From a checkpoint of a small transformer trained on Wikipedia.
Architecture: RMSNorm before each block, learned positions.
Training: a variant of Muon for these matrices, 723M tokens, 6096 steps.
MLP neurons of a small language model. Each row is named by its layer, matrix (gate and up: input weights) and neuron, and shows model dimensions 64-191. Each number is 128 + 32 x the weight over its row's rms, rounded and kept within 0 to 255. A neuron's up and down rows have the sign that makes its largest values positive.
After each neuron's rows, "fires after" lists the tokens most often just before its 100 highest values on Wikipedia text that the model never trained on.

L11.gate526 [159 103 128  63 120  76 150 132 131 106 183 113 145  63 179 188 104 137 152 113  80 146 137 167 103 155 150 122 123 139 122 107 126 150 159 112  99 121 125 131 127 124 104  86 122 183  93  86 131 142 160 179  92 143 154 144 145 186 167 197 162  79  83 172 124 164 102 136 132 130 115 140  63 136 120  99 142 119  79 140 135 101 108 129 102  81 150 203 134 136 152 108 161 123  73 113  85 200 157  95 167 154 159 157 114 146 102 127  97 154 116  89 139  90 145 159  95  71 141 141 103 102 141 128 133 129  73 134]
L11.up526 [160 154 141 118 132 154 124 136 119 144 179  92 115 146 102  92  36 109  91 110 148 169 154 111 127 130 136 152 113 114  94  94  85 102 142 120 174 153 137  87 123 133  62 113 157 152 116 178 148  76  75 153  62  74 104 112 157 151 141 106 119  76 101 173 133 164 144 105 133  97 123 160 140 112 193  80 166 160  46 153 142  95 188  90 162 118 137 105 122 149 155 135  65 147 165 205 129 149 121 124 132  77 126 117 122 121  75 122 110  74 207  91  83 149 116 144 130 116 135 141 133 180 115 154 139 165 140 152]
fires after: " comp", "p", "v", "ep", " ad", "ch"

L7.gate661 [115  63 142 107 172 177 116  80  72 134  78 105 143  65 127 145  75 114 115 150 156 128 117 127 111 126 132 163 175 109 120 110 174 128 136 116 160 141 210 122 166 142 146 139 141 161 131 120 169 110 112 141  98 130 137 135 195 187 130 145 158 100 142 174 155 162  88 103 111  88 132 128 161 192 158 133  64 149 126 128 126 133 124 125 132 196 177  97 102 139 121 143 187 170  80 133 122 165 117 129 103  86  97 159  93 182 105 188 142 102  45 129  98 100 119 156 195  70 143 205  92 107 115  90 146  81 151 130]
L7.up661 [109 195 159  85 129 108 132 149 133 101 104  51 147 122 131 100 122 174  95 107  82  99 170 124 157 136 116 127 148 120 150 127 108 103 150 153 132 174 126 108  67 114 120 169 142  84 179  69 199 130 128 126 121 118  80 124 126 101 124 118  94 153 172  73 194 136 111 127 138 191 118  95 137 115 142 136 160 131 158  71 138 120 144 116 118 109  82  86 132  71 113 114 111 135 147  46 138 107 109  98 167 132 141  88 204 119 115 108 126 164  63  84 124 178 166 154 124 109 105  95  82 177  89 126 140 115 118 153]
fires after: " V", " s", " ev", "v", " S", " t"

L6.gate236 [175 163  95  68  83 206  98 106 135 117 128  98 163 104 156 140 118 143 161  93  70 112 159 176 124 158 177  99 129 167 124  85 138 136 197 157 132 116 126  84 184  97 123 154 159 107 157 104  55 125 136 181 100  96 141 103 189 198 134 111  64 129 125 114 112 117 131  94 108 122 125 172  95 115 152 139 113 146 163 104 146 144 165 114 109  94 104 129 110 109  81 108 142 133 128  78 121 165 167 161 175 207 114 105 120 131 140 102 181  72 113 159 102 121  80 148 142 141 114 148 119 166 108 136  87 118 126 171]
L6.up236 [146 141 153  76 127 168  49 116 114 114 110 132 144 137 148 164 108 132 122 121 116 130 117 123  66 132 134 111 122 115 125 147  99 152 140  86 129  99 105  42 137 109 144 113 115 133  99 104 125 145 126 122  90 106 169 109 155 183 189 117 128 177 102 155 148  99  82  86  73  46 135 173 164 145  89  59 156 154  94 201 180  90 132 174 145 157  81 165 139 109 143 124 134 212 147 176 123 165 108  59 135 153 109 108  86  99 108 162  94 163 123 124  91 120  70 139 147  82 124  62 152 142 163 138 169 152 155 125]
fires after: "v", " to", "oun", "p", "w", "t"

L6.gate231 [123 133 107 126 162 152 152 116 123 137 170  89 158 191  89 131 107  64 145  77 153 141 147 130 176  93 154 136 127  94 153  66 125 117 129 186  92 165 157 150 109  98  89 149 141 131 184 137 141 169 183 153 135  56  75 110 147  90 134  64 116  87  76 112 164 177 171 179 127 108 102  82 120 153 152 154 139 146 179 117 141 137 167  91 100  96 157 148 119 134 161 122 163  71 164  77 128 165 144 145 104 161 155  73 155 119 165 110 108  65  62 153 178 104 140 106 146  78 105 147  94 118 129  95 153 164 141 148]
L6.up231 [166 143 141 152 101 162  92 154 107 148 147  32  93 170 145 133 161 166  91 177 168 105 138 142 154 110 165 174 139  99 115 108 169  95 157 140 114 110  54  93 151 206 114 139  92 179 148 145 202  98 164  89 120 179 157  90 108 153 231 107 123 147 105 120 158 130 155 155 149 159 149  96 144 130 127 106 130 186 165 127 129 123 192 133  90  60 181 133 147 139  80 149 132 114 127 106 154  75 116 102 150 137 140 129 155 107 180 120 182 133 161 102 114 105  82 112 106 116  89 175 153  90 124 123 123  92 141  94]
fires after: " f", " n", " F", "ent", "-", " t"

L6.gate398 [179 148  84 119  59 102 137 124  25 120 122 177 144 175  87 103  67 119 110 163 128 181 164 130 147 158 129 129 102  87 124  69  99  80 131 133 142 110 123 159  89  96  85 170 118 108 100 192 102  70 141 183  77 104 162 165 180 141  83 145 112 159  93 126 123 153 152 111 112  99 124 123 120 137 143 108  96 154  50 138 114 143 160 124 136 176 107 194  96 101  78  99 142  73  71 135 159 129 104 112  80  95 117 106 106 109 151 151 130 104 165  77 138 146 158 153  94  88 162 157 147 143 108  62 159 153 175 170]
L6.up398 [133 127 134 113  88 136  79 118 154  90 141 201  73 156 138  91 105 132 111 208 145 153 117  91 100 148  93 159 140  91 162  80 140 125 112  63 128  38 175  49 159 116 117 124 120  78 133 106 154 141 124  76 101 167 156  97 199 140 120 176 111 105  84 148 112 137  85  83 155 104 118 133 127 156 127 172 150 183 119 184  91 109 169 170 145 120  87 101  94 172 115  86 145 117  70 186  70 186 146 127  80 136  65 132 106 124 118 216  96  83 156 138 149 152 153 138 147  83  91 116 117 111 148 129 113 112 189 116]
fires after: "s", "t", " v", "v", " al", " with"

L11.gate541 [100 124  90 162  98 103  80 145 106 161 190 158  47 130 154 168 201 138 107 165  87 132  88 162 207 163 142 135 136 130  97 123 137 143 117 127  49 130 157 147 204 162 128 120 135  98 120 130 166 127  96 118 119  95  86  89  95 113 116 183 139 129 119 135 139  85 135 153 119 119 148 102 122 136 160 102 137 135 113 113 133 164 127 122 155 162 167 124 154 134  46 132 136 112 115 126 105 111  66 133 102  85 142  85  48 134  94 124 126 108 142 142 183 144 112 183 150 115 169 130 116 129 103 110  53  63 186 152]
L11.up541 [106 147  33 136 126 141 125 114  82 130 127 132 164 166  80 149 167 169 121 134 160 163 167 216 141  94  94  38 132 123 128 163 120 163  52 135 116 133  96 118 140  89 126 144 140 162 160 140  72 109  96 145 108 103  80 177 170 133 162 181 151 140  95 168 102 126  85 118 111 173 165 161 123 137 134 202  70  81  70 168 110 113 129 118  73 100 129 129 113  98  83 140 105 125 102  97 177  86 139  86 123 139  66 130 165 125  96 128 103 166 188  88  80 108 130 140 165 121 139 104 138 150  92 121 123 134  72 144]
fires after: "-", "y", "d", "id", " p", "th"

L6.gate22 [ 32 101 121  81 147 160 113  99 139 102 104 138 134 101 103 124 136 125 106 179 124 133 137 145 151 106  91 114 199  94 108 164 125 163 130 183 137 162 149 173 155 155 125 134  39 179 160  78 118 149 128 143 123 157 116 157 164 143 103 173 142 129  23 111  74 135 139 132 107 114 174 178  89  97  97 178  98 145 170  83 118 137 185 109  67 122  85 148  81 115  71 166 163 101 152 102  94 118  94  85  73 146  98 131 121 119 152 154 163 114 111 134 136 164 118 155 184 139 174 147 159 118 101 123 138 158 156 155]
L6.up22 [129 136 172  78 140 134 124 113 143 200  77 152 136 108 134 145  86 153 148  86  92 159  94 201 120 188 142  98 171 108 137 202 154 107 130 117 107 144 168 148  83 151 106 136 133  98 167 134 150  95  88  39  95 144 137 181  95 199 129 153 101 130 135 148 152 156 134 133 122 136 130 116  81 153 149 143 102 162 151 111 138  88 148 174 112 146  80 106 115 126 106 191 152 125 130 113 113 106 199  74 114 119 112 140 166 124 100  85 145 153  77 117  74 136 115 178 102  91 125 178  94  58 150 134 105 131 121 100]
fires after: " S", "r", "um", "n", "v", "m"

L7.gate369 [ 85 135 105 133 161 202 112 133  98 114 102 166 118  90 165 176 139 166 147 111 127 121  95 137  82 112 147  43 104 156 119  97  95 130  96 126 167 138 114 195 160  76 132 104 142 148 121 119 166  99 138 147 140 151 130  98  69 119 131  95 129 209 169 106 109 120 184 138 129 177 116 118 146 159 152 140 131  74 122 140 134 135  89 107  86  79 141 144  62  74 117  99 113 133  94 149  89  93 106  70 116 134 158 117  98 149 153 130 152 170 183 113 115 145  88 174 131 151 179 154 141 144 131 134 208 116  73 126]
L7.up369 [ 90 100 146 124  99 125 110 138  91 130  86 127 127 164 134 113 142 146 163 192 132 100 108 113 170 156 111 177 157 144  94 204  82 132 112 154 138  90  92 161 157 135  60 158 140 134 142 160  81 111  94 157  97 141 105 146 116 127 129 155 141 130  49 165 138 115 172 127 179 153 111  58 193 158 120  74 123 151 121 127 113 112 133 125 192 151 145 163 119 161 132 183  65 141 100  87 127 169  59 100  96 154 164  78 149 107  69 120 148 107  49 155 151 120 128 162 144  66 140  73 114  93 151 119 140 133 202 107]
fires after: " (", "T", "-", " p", " t", "C"

L9.gate196 [153 122 111 173 157 102 194 158 151 138 154 115 125  54 107 161 186 175 163 120  84 183  81 102 160 146 139 155 120 100  94 170 131 110 151  93 178 177 147  83 112 154 122 118  93 169  94 208  93 208 106 104 139 212 115 155 113 121 131 171 159 160 150 132 128 105 123 193 154 109 164 145  65 132 120  99 121 143 129 102 140 162 167 137 133 110  75 219 174  83  92 107 146 105 134  89 116 130  88 139 115 144 141 112  53 148 116 154  67 168  93  58 185 117 143 134 107 120 132 159 104 105  92 102 125 119 148 139]
L9.up196 [181 109  87 135 184  91  96 128 153 157 139 229 128  88 143  78 122 191  98  38 169 112 119 155 156 130 170 110 126 114 144  93 114 170 160 142 107  88  73 135 121 126 147 199 126  85 130 143 104 103 142 158  92  92 132 157 161  74 146 140 164 194  74 126  71 126 162 151 139 120 133 190 152 107 103 160 138 171 131 100 154 142 100  25 130  96 188 146 116 124 146  86 112 110 122 110 128 143 150 114  97 163 143 152 147 156  81 121  52 169 147 168  87 141 166 136 169 114 119  86 116 135 158 188 133 123 159  89]
fires after: "–", "20", "-"

L9.gate676 [115  93 118  90 112 111 116 159 152 112 107 198  67  72 153 127 135 112 162 121 149  73 133 180 131 166 153 121  96 133 144 128  97  90  70  80  88 120 126 193 191 202 103  34 100  88 119 119 122 147 186 153 131 142  99 188  95 120 138 133 117  83 113 116 123 127 222 135  86 144 152 141  99 163 100 141 138 103 169  97 125 141  96 167 152 118 137 157 110 127 104 143 191 101 152 140 179 174 133 128  79 132 124 182 113 125  85 150 143 150  88 127 122 141 112 138 169  82 123  77 127 119  60  94 107 131 171 158]
L9.up676 [102 113 117 132 118  41 159  83  78 155  67 205 133 113 140 162 138 138 152  98  78 114 135 173 130 117 129  61 164 183 146 143 106 111 100  90 125 139  79  99 122 157 103 164 117  76  94 120  44 102 139 156 184 129  82 148 118 144 104 110 115 146 143  88 114 120  86 144 108 173 142 139 107 187 116 103 116 141 140 157 141 189 108 102 123 104 170 151 142 146  92 120 149  80  88  96 165 148 118  90 120 128 128 154 117 135 119 176 123  84  84 148 142  81 152 121 115  99 101 135  75 118 110  75 135 118 180 163]
fires after: " c", " m", "-", " p", "enc", " r"

L6.gate339 [ 99  49  66 104 162 170 159 158 140 116 165 158 140 119 133 102 111 158 107 127 166 147 106 110 119 120  97 132 124 182 148  80 147 177 126 246 126  88  58 160 104 100 184 153 128 135 117  91 122 144 135 192 143 156 117 101 130 166 141 143 138  94 118 101 103  95 111  97  95 160 155 149 139 145 108 109 110  72 148 105 139 201 130 142  98 131 138 168 104 152 132  86 105 125 139 101 106 160  97  93 111 108  89  97 120 135 175  61  88 110 163  97 108 175 133 136  87 101 152 101  87 137 136 116 127 158 122 118]
L6.up339 [124 146 129  93 115 115 176 119  93 172 110 112 115 140 143 147  85 168 146 192 145  78 121 104 121 119 131 152  81 101 128 164 138  83 109 127 110 120 162 110  47 156 140 136 145  91 118 196 152  67 120 168 131 105 144 154 159 125 152 116 183 122 142 137  49  99 175  95 183 189 126 149 162 132 131 182 125 202  95 129 166  64 148  97 134 140 125 173 112 123  72 130  95 112 138 144 109 145  71 124 184 160 132 123 159  85 135  88 111 123 161  93 105 104 112 137 136 128 118  94  90 131 107 160 149 114 141 191]
fires after: " p", "C", " Sc", " C", " sc"

L5.gate26 [ 37 132 143 189 149  72 168 119 121  91 114 147 108 114  90 117 127  97 122 140 113 119 174 111 149 158 166 156 153 127  93 137 110 137 124 116 101 161  96 135  72 106 125 134 147 178  84  85 139 178 112  79  95  78 170 127 145 152 126 115 155 115  83 203 160  83 137 112 145 151 196  99 136 114 165  88 188 178 117 161 150 147 154 123 116  91 137  81  99 147 134 123 178  82 126  42 111 115 120 151 152 143 112 108 165 116 162 116 139  74  96 142 129  97  92 119 141 112 131 152 143 113 122 132 135 133  29 118]
L5.up26 [144 123 138 124 115  73 141  87 131 134 147 121 128 121 137 138 141 184 161 144 134 101 124  78 150 136 147 171 152 148 162  97 157 111 129 140 157 104 134 172  62 129 127 100 107  96 128  94 134 107 131 154 108  66  71 160  86  83 156  90 123 159 113 151 104 139 180 145 148 186 152  79 132 106 161  96 133 175 136 127 129 118 180 132 172  78 145 133  74 165  85 131 111 131 139 154  99  96 158 124 121 206 148 155 174  76 103  90 174 113 193 165 136  52 161 108 131 144  47 102  85 141 173  82 135 131 132 122]
fires after: " f", " F", "est"